MLP neurons of a small language model. Each row is named by its layer, matrix (up: input weights) and neuron, and shows model dimensions 112-175. Each number is 200 + 20 x the weight over its row's rms, rounded and kept within 0 to 999.
After each neuron's rows, "fires after" lists the tokens most often just before its 100 highest values on Wikipedia text that the model never trained on; "fires on" lists the tokens most often at its 100 highest values on Wikipedia text that the model never trained on. A number after a token or word is its count.

L8.up568,188,242,174,186,205,220,211,216,176,214,197,176,173,229,175,186,182,213,189,257,193,188,187,183,193,193,180,220,220,172,214,191,216,176,208,206,215,207,207,191,203,236,191,213,185,172,219,219,200,198,239,219,227,182,210,192,207,163,182,177,188,178,168,240
fires after: "\n" 35, " Vi" 13, " as" 10, " by" 5, " vi" 4
fires on: " " 35, " an" 17, "ctor" 10, " other" 6

L8.up459,163,195,172,176,189,196,195,198,207,203,227,201,148,216,179,215,181,232,189,208,218,207,208,184,181,221,212,177,192,207,202,189,174,218,187,208,202,219,187,210,204,197,195,196,233,181,195,227,173,227,193,185,189,211,183,235,189,201,197,241,200,174,227,204
fires after: " " 28, "le" 18, " |" 13, "e" 11, "s" 6
fires on: "le" 17, "ar" 13, " D" 6, "a" 6, "n" 5, " at" 4

L5.up640,215,179,187,144,205,173,181,178,195,259,197,214,208,196,192,183,176,208,225,183,199,230,189,210,196,163,221,181,192,191,183,229,181,194,203,218,169,228,215,215,204,199,208,189,203,212,181,217,213,199,185,199,221,191,195,195,236,213,210,190,222,146,228,183
fires after: "al" 20, " Mar" 14, "li" 9, "ran" 8, "il" 8, "amp" 6
fires on: "k" 34, "'" 13, "d" 10, "ion" 6, "v" 5

L5.up1101,186,178,175,233,221,224,222,198,177,177,187,203,146,210,220,226,191,209,186,197,184,191,209,167,216,192,196,195,222,185,165,180,171,192,186,188,169,186,204,217,224,207,183,195,222,209,192,221,225,229,205,177,234,149,207,201,223,205,195,171,224,200,210,244
fires after: " Z" 15, " T" 15, "T" 12, " P" 8, "S" 7, "E" 6
fires on: "A" 58, "D" 6, "U" 5, "-" 5, "S" 4, "I" 4

L6.up171,193,228,175,225,201,163,219,222,172,188,223,157,199,228,186,217,184,209,188,182,191,209,191,216,195,170,201,210,221,203,213,215,204,193,228,211,227,215,217,235,200,167,195,227,182,181,240,182,205,230,216,194,194,213,170,197,213,224,204,186,184,183,176,202
fires after: " O" 27, "im" 16, "c" 14, " G" 8, "O" 6, " S" 6
fires on: "re" 22, "b" 12, "ly" 11, "th" 10, "st" 9, "port" 9

L7.up906,183,181,175,180,232,190,208,175,225,235,163,176,182,171,208,169,197,224,233,196,200,216,208,234,207,229,190,174,202,180,194,178,237,219,193,211,211,223,220,189,197,249,206,210,179,227,222,183,191,187,213,216,175,252,202,172,177,185,234,169,192,193,230,177
fires after: " |" 35, " de" 13, "s" 8, ":" 6, "|" 5, " " 5
fires on: " " 49, " |" 14, "f" 8, "ly" 5, " de" 4

L7.up583,184,209,212,206,203,201,198,194,207,206,151,200,244,176,161,190,214,209,187,225,201,215,187,203,203,215,197,210,191,209,199,207,242,196,207,222,187,196,192,220,226,200,188,271,187,187,215,158,193,224,203,200,201,229,162,148,213,194,246,215,211,234,185,189
fires after: "re" 17, "te" 15, " Te" 10, "e" 7, "la" 7, " be" 6
fires on: "ch" 19, "am" 15, "w" 11, "y" 11, "st" 10

L7.up831,231,209,219,181,193,196,195,203,207,153,195,181,215,223,189,200,193,152,184,216,183,199,232,227,216,190,201,228,197,201,199,221,206,212,208,220,201,219,226,201,254,200,197,221,215,238,209,145,197,175,197,171,189,193,187,220,232,202,184,211,166,158,209,209
fires after: "\n" 45, "==" 11, " 19" 8
fires on: "\n" 57, "ly" 6, "ter" 5

L7.up815,206,201,194,203,207,176,218,197,173,165,178,201,183,187,193,217,233,173,158,206,171,213,223,197,183,204,181,194,210,200,199,204,220,247,210,206,167,222,199,213,217,198,188,184,198,223,199,197,184,175,196,189,191,180,177,221,282,196,195,192,224,161,181,221
fires after: "==" 73, " ==" 20
fires on: "\n" 96

L6.up885,183,186,202,179,211,173,188,202,231,194,176,192,237,177,186,204,158,201,192,202,179,175,226,182,209,201,214,199,210,212,205,196,189,202,189,205,208,190,245,175,192,156,196,223,183,177,207,208,197,191,192,184,196,188,227,207,207,192,199,207,185,187,232,217
fires after: "C" 28, "G" 14, "B" 12, "D" 9, "L" 8, "A" 7
fires on: "o" 26, "a" 21, "ar" 10, "e" 8, "t" 6, "om" 6

L6.up77,210,211,215,178,223,208,192,160,205,168,208,195,210,221,222,193,207,246,192,205,200,184,225,214,180,197,212,161,214,201,215,216,215,202,214,192,231,201,169,190,213,187,175,184,180,216,213,210,196,205,211,210,195,236,225,220,188,221,204,215,209,208,188,204
fires after: "c" 32, "re" 8, " had" 5, "ation" 5, "tro" 5
fires on: "ra" 15, " a" 11, "ade" 10, "t" 7, "it" 5, ":" 4

L8.up472,165,214,204,182,206,190,182,183,221,227,230,191,176,203,190,174,173,175,212,224,186,205,216,200,190,179,210,180,164,210,209,222,202,213,173,192,215,167,227,217,193,252,217,213,184,228,198,206,213,224,190,210,196,211,205,144,178,203,209,195,232,193,169,186
fires after: "," 44, "s" 17, " and" 7
fires on: " in" 35, "," 14, " of" 13, " de" 11, " and" 11, " " 7

L6.up170,208,206,222,192,194,209,201,210,211,222,182,217,167,200,180,184,221,189,205,216,173,150,192,209,214,187,173,190,210,225,189,219,196,208,173,196,218,221,217,207,225,175,218,225,186,173,194,176,173,235,243,196,192,216,202,157,190,191,216,216,216,236,191,216
fires after: "li" 15, " E" 12, " Col" 10, "le" 7, "ri" 6
fires on: "lin" 16, "ter" 13, "ting" 9, "er" 9, "view" 7

L6.up575,193,205,207,183,208,216,194,201,209,200,197,180,216,198,194,223,219,205,214,173,216,223,255,177,230,236,211,216,176,185,202,181,218,206,248,185,196,141,191,201,219,226,179,175,207,200,214,210,212,189,174,183,199,169,193,228,225,168,177,170,200,180,223,242
fires after: "." 45, "t" 10, "et" 9, "it" 9
fires on: "S" 27, "ar" 8, "ta" 6, "y" 6, "t" 6

L6.up315,202,208,219,223,221,221,208,204,213,173,189,193,234,164,204,227,192,185,165,197,203,216,179,175,183,186,190,214,215,241,233,189,197,192,179,237,205,194,218,203,207,203,234,173,184,193,216,197,157,227,187,178,215,247,241,198,188,201,240,198,172,193,191,177
fires after: " one" 20, " pro" 17, "ro" 8, "tra" 4, " the" 4, " is" 4
fires on: " of" 36, " inter" 5, "s" 5, "a" 5, " an" 4

L8.up140,200,204,178,201,183,213,234,179,225,171,203,180,188,197,203,213,192,210,237,208,241,210,196,166,221,193,245,187,216,227,207,186,213,221,228,203,171,169,174,200,203,227,174,194,198,199,176,188,193,163,212,216,203,194,205,235,219,234,228,214,209,198,247,201
fires after: "it" 21, "z" 17, "s" 11, "g" 6, "k" 5, "y" 5
fires on: "ar" 25, "er" 16, "z" 6, "ard" 5, "et" 5

L5.up853,170,193,216,170,225,193,241,202,198,193,205,188,172,218,209,189,210,197,176,219,244,195,205,180,153,219,234,185,202,203,208,189,209,171,181,221,166,179,242,168,187,222,214,206,195,227,173,199,181,200,186,191,203,188,183,193,216,204,215,224,204,221,218,184
fires after: " for" 51, " in" 7, "ed" 6, " won" 6, " at" 5, "s" 4
fires on: " the" 32, " a" 17, " " 7, " all" 6, " several" 5

L7.up110,185,199,233,175,171,238,207,237,180,203,156,194,176,191,200,197,190,170,229,195,191,222,185,234,197,193,187,214,176,214,229,221,220,238,204,208,160,195,212,211,213,212,193,170,216,195,202,166,197,238,181,212,207,184,217,212,228,200,211,216,179,190,202,217
fires after: "==" 19, " h" 10, "C" 8, "c" 6, "b" 4, " ==" 4
fires on: "\n" 23, "on" 19, " con" 13, "qui" 6, "ri" 5

L7.up714,192,217,215,219,224,198,182,203,188,238,214,207,203,191,228,168,207,224,140,227,193,188,207,194,180,208,183,177,211,182,201,216,208,207,182,226,213,187,183,172,196,173,201,213,193,189,198,190,206,150,204,169,186,206,217,166,187,185,195,184,216,247,167,203
fires after: " O" 27, " A" 11, " P" 9, " N" 9, "n" 9
fires on: "h" 39, "l" 13, "k" 8, "b" 8, "ta" 5

L6.up546,202,177,204,192,236,162,186,243,197,252,195,222,187,220,189,225,226,177,205,197,203,156,186,181,206,222,203,217,210,190,184,209,168,197,217,240,193,250,175,207,209,162,181,204,209,195,238,232,201,210,174,183,184,191,201,221,210,213,203,180,227,214,173,219
fires after: " " 36, "ar" 8, " re" 5, " con" 5, "n" 5
fires on: "li" 75, "c" 6, "s" 4, " Li" 4, "king" 4

L6.up6,199,198,201,229,185,162,199,205,185,190,182,205,192,230,219,211,204,214,228,217,195,202,216,226,247,202,179,186,208,202,182,199,200,210,178,239,210,225,161,190,212,198,217,202,171,230,226,193,158,194,186,207,230,195,215,228,205,174,191,199,213,218,184,217
fires after: "p" 20, "s" 20, "oc" 7, "mb" 6, "cc" 5
fires on: "it" 16, "us" 13, "ot" 10, "d" 6, "mo" 6, "up" 5

L5.up93,206,211,189,185,229,203,192,188,190,226,220,200,180,217,181,207,189,167,204,197,183,220,196,135,188,191,181,196,213,214,185,259,188,190,215,222,235,171,221,173,174,219,212,238,193,197,218,190,175,235,226,206,178,204,176,216,218,172,187,191,226,191,184,208
fires after: "par" 19, "b" 13, "ab" 12, "min" 11, "n" 7, "ta" 5
fires on: "t" 30, "s" 15, "ist" 14, "il" 12, "ron" 6

L9.up299,210,199,175,149,215,186,231,181,199,231,207,204,251,186,214,166,201,215,198,250,172,153,193,196,217,219,191,201,192,175,188,188,226,215,205,202,186,201,178,211,200,215,206,194,187,204,213,188,206,216,200,203,188,202,184,167,209,196,225,141,182,211,164,187
fires after: "," 47, " " 21, "s" 8, " and" 7
fires on: " " 46, "ign" 10, "ill" 5, "s" 5, " |" 5

L9.up697,190,182,199,182,219,200,180,193,180,212,191,185,227,209,206,173,203,225,185,187,188,195,269,218,191,174,158,187,201,221,188,227,192,236,219,240,201,228,216,198,182,165,227,166,216,210,227,248,202,206,192,179,220,195,196,212,180,208,195,186,193,176,221,208
fires after: "il" 22, "ke" 10, "ran" 8, "d" 8, "or" 7, " mi" 7
fires on: "d" 25, "t" 19, "ver" 10, "ter" 9, "k" 6, "y" 6

L6.up229,200,248,209,178,200,167,198,185,171,219,207,223,197,197,187,215,197,185,203,223,142,229,165,225,195,187,173,187,181,238,207,181,200,209,175,207,213,182,196,209,182,149,179,224,194,203,178,210,181,177,238,217,211,160,213,178,219,221,205,191,205,212,174,202
fires after: " S" 25, "P" 19, " P" 17, " Pa" 9, "S" 5
fires on: "er" 24, "la" 17, "h" 12, "a" 10, "d" 8, "ar" 6

L7.up541,202,219,197,175,207,171,227,206,196,196,193,168,207,214,190,215,207,191,174,201,131,216,191,230,186,193,183,227,216,171,221,224,195,234,204,194,192,184,185,218,209,210,203,190,190,205,203,164,187,186,212,185,178,201,184,223,252,217,178,202,227,170,187,227
fires after: "==" 52, " ==" 20, "===" 18
fires on: "\n" 92

L5.up1131,178,194,214,148,214,182,226,180,199,232,168,236,213,178,196,183,168,207,233,182,209,220,173,210,222,188,219,171,215,191,185,187,194,216,207,212,222,216,233,216,217,167,202,243,179,226,206,184,199,179,203,192,185,206,194,186,213,204,201,190,193,161,171,136
fires after: " d" 54, " st" 13, " Da" 10, " f" 5
fires on: "ra" 24, "ri" 18, "re" 11, "e" 5

L5.up486,205,200,150,176,179,181,201,172,195,187,173,221,219,191,220,201,221,199,242,170,225,236,184,207,187,231,224,207,221,196,181,174,164,188,210,193,194,242,218,215,193,194,191,180,210,189,154,170,220,227,192,177,202,246,230,196,199,184,218,211,198,209,213,179
fires after: " to" 16, " fa" 14, " a" 6, " were" 6, " did" 6, " and" 5
fires on: " p" 20, " not" 13, "il" 12, " career" 11, " collect" 10

L2.up678,244,205,242,218,201,160,205,193,204,198,172,187,182,204,187,234,216,196,218,227,194,218,163,220,187,211,200,215,190,214,200,198,196,205,216,167,210,197,248,171,169,210,173,195,205,234,225,204,158,206,193,209,178,163,174,187,203,193,182,226,187,220,195,174
fires after: " " 43, " de" 21, " la" 4
fires on: " " 39, " la" 8, " de" 7

L8.up893,199,245,191,195,206,211,212,187,185,200,206,200,197,195,192,169,215,172,187,221,210,250,196,188,219,184,210,206,235,237,199,189,243,191,239,191,194,184,209,214,184,222,213,185,186,202,182,165,207,180,215,205,229,186,199,222,202,224,230,170,206,220,205,225
fires after: "s" 24, " po" 7, " as" 6, " ex" 5, "p" 4, "ex" 4
fires on: " part" 12, "et" 11, "and" 11, "air" 8, "ist" 7, " de" 6

L8.up770,186,231,190,165,208,193,198,218,186,234,218,218,200,197,193,199,175,188,244,179,169,208,191,206,209,213,200,204,194,222,161,215,182,211,198,192,195,209,225,206,136,198,178,184,201,208,224,218,196,185,213,195,201,183,216,214,212,216,174,210,220,218,204,215
fires after: " " 69, " m" 13, " M" 6, " f" 4
fires on: "ed" 39, "oc" 13, "fin" 7, "king" 6, ":" 6, "th" 6

L7.up667,170,161,207,228,190,185,199,165,162,204,148,215,210,225,200,218,200,215,192,175,195,159,247,188,200,214,173,216,208,195,168,197,200,193,188,195,198,190,194,196,215,202,191,251,205,211,249,186,226,199,207,173,193,162,211,234,197,225,207,195,215,233,186,217
fires after: "U" 21, "E" 13, "S" 13, "P" 11, "A" 10, "O" 8
fires on: "N" 29, "." 27, "R" 15, "U" 4, "A" 4

L6.up1071,161,193,213,200,229,160,218,185,194,196,205,208,172,209,173,215,202,183,207,203,238,206,193,230,216,197,162,198,178,227,147,217,187,189,195,195,191,194,167,185,165,195,173,207,179,210,189,217,229,192,206,163,214,191,228,216,195,176,203,176,251,179,205,217
fires after: " de" 22, " in" 19, "ta" 7, " down" 4
fires on: "d" 18, " his" 11, "n" 8, "il" 8, " their" 7, "l" 6

L6.up1010,179,201,180,206,166,192,195,202,242,186,189,212,175,227,184,188,226,213,186,186,222,239,187,184,217,219,170,215,184,237,204,195,170,186,208,212,214,207,186,190,195,209,226,203,195,190,230,220,206,217,224,211,193,203,207,209,206,201,196,207,196,168,158,197
fires after: " the" 25, "bu" 13, " ch" 9, " di" 5, "va" 5, " Ch" 4
fires on: "y" 28, "ri" 13, "es" 9, " be" 8, "ay" 5, "al" 4

L8.up516,201,208,188,197,170,219,185,216,199,198,163,223,184,190,205,189,182,187,197,225,222,214,233,174,175,213,154,164,188,217,185,199,232,225,219,211,204,228,191,216,186,210,198,190,211,197,217,216,225,193,192,192,205,199,179,218,229,188,208,238,216,172,166,204
fires after: "en" 30, "n" 16, "d" 7, " And" 6, " K" 6
fires on: "re" 31, "s" 16, "g" 10, "c" 6, "n" 4, "board" 4

L8.up59,161,192,208,187,189,216,225,209,206,152,187,206,233,188,151,199,180,204,184,198,216,195,198,193,166,202,217,192,223,195,227,205,206,181,228,192,203,229,205,213,218,193,216,223,168,219,173,190,178,210,204,227,160,203,203,227,150,224,261,197,175,208,207,197
fires after: "ro" 18, "ra" 15, "ri" 11, "\n" 4, " pro" 4, "c" 4
fires on: "s" 44, "w" 10, "y" 4, "-" 4, "am" 4, " dis" 4

L7.up620,235,187,164,196,203,195,219,193,214,212,193,201,203,216,187,203,229,179,215,198,183,190,186,201,207,176,207,212,157,188,191,236,158,190,197,228,205,206,213,208,219,223,181,213,194,193,191,199,197,230,194,187,180,193,244,221,228,210,197,200,195,203,154,229
fires after: " T" 22, " Mo" 12, "K" 7, " K" 5, "th" 4, " Th" 4
fires on: "tor" 18, "la" 17, "our" 13, "et" 7, "en" 6

L5.up329,169,184,192,185,210,204,190,177,200,178,176,202,223,176,222,225,166,204,186,226,201,224,230,200,233,216,184,223,186,210,213,213,226,203,162,188,182,212,183,194,197,188,217,179,175,202,228,225,192,190,223,227,218,188,201,192,225,235,217,195,189,193,177,161
fires after: " W" 25, "re" 19, " H" 8, " L" 6, "w" 6, " R" 6
fires on: " |" 26, "c" 15, "hi" 13, "C" 6, "o" 6, "ide" 4

L5.up1130,207,203,193,166,189,194,193,159,174,187,227,193,217,231,193,168,180,187,218,233,202,186,227,178,189,209,218,208,212,197,193,179,186,205,209,201,173,170,238,194,177,188,203,189,221,190,181,200,197,220,202,189,216,197,176,249,193,161,205,192,185,187,219,187
fires after: " for" 33, " in" 19, "\n" 18, " won" 6, " on" 6, " through" 4
fires on: " the" 78, " " 10, "|" 10

L6.up529,193,172,208,175,181,197,187,217,212,184,216,204,163,215,172,194,213,205,192,163,195,213,169,153,184,167,191,171,203,201,199,216,190,199,224,215,199,201,183,222,191,200,186,230,224,216,179,201,214,223,216,207,220,218,190,187,177,238,182,192,223,172,204,170
fires after: "c" 28, "oc" 12, "ec" 9, " Com" 9, "ef" 8, "com" 7
fires on: "re" 18, "fe" 12, "ut" 9, "lu" 9, "us" 8, "mit" 8

L6.up808,213,236,200,195,195,245,194,176,156,222,196,224,192,248,196,201,216,210,177,193,216,200,196,206,203,194,229,185,193,194,179,187,206,187,177,201,262,187,206,188,171,213,253,242,181,211,196,173,165,183,185,183,175,226,202,184,226,205,190,196,235,198,222,208
fires after: "t" 14, " pa" 11, " at" 9, "qua" 7, "le" 6, "par" 6
fires on: "in" 24, "ment" 13, "r" 12, "t" 6, "an" 5

L7.up198,189,198,193,200,193,205,203,217,205,224,205,177,201,228,199,239,173,191,165,188,214,195,195,180,237,218,216,231,185,223,217,186,207,219,207,207,216,176,161,197,186,174,190,207,229,172,218,185,171,168,195,208,195,224,228,199,240,192,184,212,191,188,195,182
fires after: "hi" 17, "ate" 13, "g" 12, "ib" 6, "ub" 6
fires on: "li" 19, " |" 17, "l" 17, "il" 14, "it" 10, "s" 6

L6.up1130,209,198,207,192,232,180,216,175,217,206,204,200,163,166,178,233,194,206,205,203,198,228,163,207,197,212,170,200,244,228,172,214,181,214,211,221,210,201,224,160,238,171,203,208,199,219,195,216,175,198,171,195,206,240,195,216,241,197,236,195,214,167,208,190
fires after: " st" 41, "lu" 7, " ex" 6, "or" 4, "ga" 4
fires on: "udi" 15, "e" 12, "or" 10, "ru" 6, "ra" 5, "ve" 5

L6.up109,224,224,205,170,177,181,213,181,184,169,203,180,191,190,209,214,205,195,181,233,174,210,205,189,167,205,213,184,195,172,219,205,213,229,211,218,208,194,203,230,181,221,169,201,195,179,219,199,212,225,230,203,201,191,205,225,214,196,204,207,210,162,197,220
fires after: "\n" 28, "ri" 11, "vo" 8, " vi" 8
fires on: " " 33, "n" 17, "a" 9, "o" 8, " ex" 8, " con" 4

L7.up1087,244,214,202,207,208,197,153,204,176,186,196,174,188,218,201,177,208,159,185,199,145,236,188,198,203,192,194,202,214,187,219,190,193,223,189,218,176,173,211,198,205,206,203,211,194,223,210,183,207,164,191,208,190,185,242,229,238,223,178,239,192,182,176,221
fires after: "==" 51, "\n" 23, " ==" 19
fires on: "\n" 94, " ex" 6

L5.up561,189,193,172,166,215,198,218,193,213,217,188,191,214,188,211,193,152,202,220,194,206,198,196,205,237,191,159,189,192,216,207,214,205,233,189,209,171,213,201,226,207,218,168,220,181,198,194,233,232,176,159,210,168,197,182,176,184,203,217,159,234,215,179,209
fires after: "," 83, "s" 8, "S" 7
fires on: " and" 50, " while" 16, " such" 7, "ho" 6, " " 5

L2.up22,183,203,183,167,193,185,198,185,201,208,177,214,160,210,197,208,178,204,230,202,177,211,209,219,200,211,186,189,190,239,226,174,200,166,219,175,223,216,225,222,193,209,178,231,215,219,216,207,207,228,217,210,174,212,199,225,189,217,192,182,221,206,206,195
fires after: "," 65, " " 8, " |" 4
fires on: " and" 52, " " 12, " or" 11

L8.up686,179,186,199,194,237,188,170,164,223,197,189,215,217,217,195,188,187,211,188,189,197,216,216,182,229,223,196,199,170,187,249,206,175,226,165,189,194,175,188,211,179,185,233,225,190,157,230,169,178,223,209,185,206,188,196,207,226,207,190,207,196,199,188,194
fires after: "w" 16, " W" 16, "ve" 10, "pi" 9, " Pe" 8
fires on: "or" 27, "s" 20, " |" 9, "ro" 7, "c" 6, "h" 4

L2.up653,187,190,190,220,151,203,197,216,194,190,201,195,207,184,201,194,166,210,190,212,195,240,199,224,201,210,216,175,204,172,184,233,188,190,164,196,197,170,216,195,229,209,191,201,169,195,207,220,221,185,209,226,204,216,175,191,213,208,187,188,206,194,195,205
fires after: " 0" 32, " a" 18, " |" 8, " an" 6, " was" 6
fires on: " |" 32, " a" 27, " " 9, " 0" 8, "s" 7, "'" 4

L2.up87,202,204,214,156,170,183,197,199,234,214,151,185,205,207,195,219,187,189,224,224,155,240,192,182,189,196,157,227,182,211,152,179,191,227,210,212,190,204,237,201,165,214,189,203,220,210,198,212,197,184,180,190,189,163,196,199,183,205,176,190,186,245,207,217
fires after: " " 83, " J" 4
fires on: " " 84, "." 15

L8.up870,186,195,144,206,181,187,219,207,179,195,213,217,190,172,187,250,200,201,219,181,220,223,239,211,232,199,202,229,197,186,188,190,200,196,219,204,180,214,164,209,195,201,178,201,166,207,213,212,207,197,199,194,238,191,178,192,205,203,215,142,144,179,228,214
fires after: "." 24, " S" 13, "S" 11, " 1" 6, " " 6
fires on: "y" 24, "S" 22, "°" 12, "″" 10, "," 4

L7.up516,199,229,228,210,203,206,210,195,172,176,193,208,201,215,229,212,237,183,190,185,163,218,196,198,167,182,174,236,203,216,194,203,193,217,197,211,179,195,194,234,255,212,217,204,170,245,213,180,210,193,184,210,196,188,189,228,220,194,177,205,209,178,200,232
fires after: "\n" 94
fires on: "\n" 94

L7.up344,232,154,216,186,216,197,217,198,161,206,197,250,187,191,189,187,211,203,187,197,184,198,200,203,189,184,216,167,174,197,234,199,193,207,172,235,177,262,207,188,190,187,181,175,217,190,198,210,198,201,236,211,239,214,193,218,218,194,213,198,159,147,196,184
fires after: "ed" 29, "d" 10, " describe" 8, "min" 8, "od" 4
fires on: " that" 19, "ed" 16, "d" 12, "e" 7, " as" 5

L2.up571,170,199,195,189,200,198,188,235,206,165,213,182,197,201,215,157,183,199,195,233,188,221,186,158,167,197,210,197,184,177,212,216,229,213,176,189,217,159,206,180,189,215,222,192,231,183,244,189,210,222,187,214,181,204,187,220,186,202,175,192,198,213,175,203
fires after: " |" 37, " (" 17, " " 8
fires on: "born" 25, " 7" 11, " 3" 10, "ography" 6

L7.up268,209,185,175,204,186,176,201,208,229,148,211,196,184,180,218,220,188,202,176,204,195,238,199,221,151,191,198,175,179,213,204,195,191,234,187,203,177,203,174,219,199,191,211,174,186,191,198,188,206,188,232,225,211,248,213,218,218,234,230,175,233,198,180,205
fires after: " an" 22, " the" 10, " became" 7, " |" 7, " most" 6, " a" 6
fires on: " " 71, "en" 5

L2.up842,205,209,203,172,196,208,149,158,217,179,165,194,224,201,173,201,176,202,218,185,191,213,224,224,232,216,213,207,209,208,187,230,197,211,225,197,238,209,230,209,184,186,156,223,230,212,213,199,195,199,206,215,161,207,213,216,216,214,191,167,222,195,213,223
fires after: " |" 34, "." 24, ")." 6, " " 4, " a" 4
fires on: " \"" 36, " " 24, " p" 14, " (" 7, " at" 4

L9.up18,217,203,209,208,176,212,173,210,218,187,206,189,161,211,171,192,226,223,184,181,182,195,178,190,208,212,230,195,227,207,203,201,207,216,234,180,206,198,181,223,175,169,182,230,193,172,222,154,172,175,158,168,210,202,222,194,232,243,220,214,259,185,185,206
fires after: " " 29, " d" 14, "gu" 9, " st" 8, "Y" 4
fires on: "e" 18, "re" 12, "it" 12, "ra" 11, "t" 10, "fe" 8

L9.up469,184,237,193,192,179,211,200,191,200,181,227,178,222,184,209,167,174,206,201,199,181,195,213,207,213,186,230,187,189,190,208,192,194,174,220,226,183,203,236,237,181,178,199,195,201,225,228,178,205,230,183,192,155,221,220,189,248,205,199,222,200,188,172,240
fires after: " " 48, "," 24, "s" 5
fires on: "s" 23, " st" 12, "act" 7, " as" 5, " that" 5

L2.up36,184,192,200,152,210,207,184,212,210,189,169,214,219,204,225,203,184,232,201,194,214,205,212,174,202,226,197,223,216,216,201,207,205,210,203,193,201,181,234,231,188,203,210,200,204,224,220,193,222,234,218,213,187,175,195,230,182,229,171,190,205,191,247,200
fires after: " " 32, " \"" 22, " (" 10, "===" 9, "'" 8, "==" 4
fires on: " " 20, "C" 12, "O" 11, "Y" 8, "K" 5

L8.up624,186,193,195,190,198,181,224,220,203,213,183,200,178,181,211,204,185,224,188,228,174,200,219,211,206,236,195,182,214,234,190,160,176,228,200,186,196,229,214,205,194,219,185,194,194,232,182,176,195,204,201,196,217,197,198,205,214,203,215,244,184,187,202,178
fires after: " " 52, "e" 16, "le" 11, " T" 10, "t" 5
fires on: "ar" 52, "lan" 10, "it" 9, "li" 5, "n" 4

L6.up275,187,218,179,202,172,212,203,195,191,201,182,229,194,200,189,175,199,229,223,187,226,207,228,182,208,171,206,188,202,205,205,213,230,170,217,232,205,205,164,205,155,161,205,172,202,234,219,219,205,200,221,228,207,172,201,185,231,213,191,199,204,212,198,211
fires after: "en" 30, "er" 9, " Ar" 6, "ar" 6, "an" 5, "á" 4
fires on: "s" 19, "g" 18, "n" 18, "us" 9

L5.up936,222,175,202,191,204,216,214,221,173,193,243,183,219,224,219,230,199,196,215,183,219,154,216,180,184,172,196,245,207,230,240,215,195,196,188,219,206,205,210,218,174,185,193,191,163,187,203,185,176,222,190,197,209,205,169,202,208,184,184,186,186,182,170,216
fires after: " the" 29, " at" 21, " The" 7, "er" 6, " near" 5
fires on: "y" 36, "ten" 16, "n" 12, "mo" 5

L7.up774,202,187,176,210,201,202,201,175,190,221,212,212,222,195,170,193,200,215,189,221,224,221,192,174,175,249,172,228,221,193,221,230,174,222,223,207,217,164,218,186,190,182,196,242,216,208,248,245,180,206,230,211,173,194,200,194,187,249,190,215,169,195,203,182
fires after: " P" 19, "re" 12, " pre" 11, " Pla" 10, " La" 7, " Pa" 6
fires on: "hi" 21, "c" 14, "ma" 13, "mi" 11, "-" 9, "b" 9

L5.up1064,171,206,157,221,233,144,204,206,214,226,194,226,178,211,185,213,206,169,229,249,186,192,186,241,202,190,194,181,210,172,191,202,203,210,237,216,226,192,186,231,202,220,165,192,183,191,225,175,201,194,176,191,192,194,222,207,196,210,219,222,257,183,209,194
fires after: " " 59, "-" 10, "p" 7, " \"" 4, "'" 4
fires on: "point" 13, "right" 12, "port" 12, "leg" 12, "oc" 8, "la" 5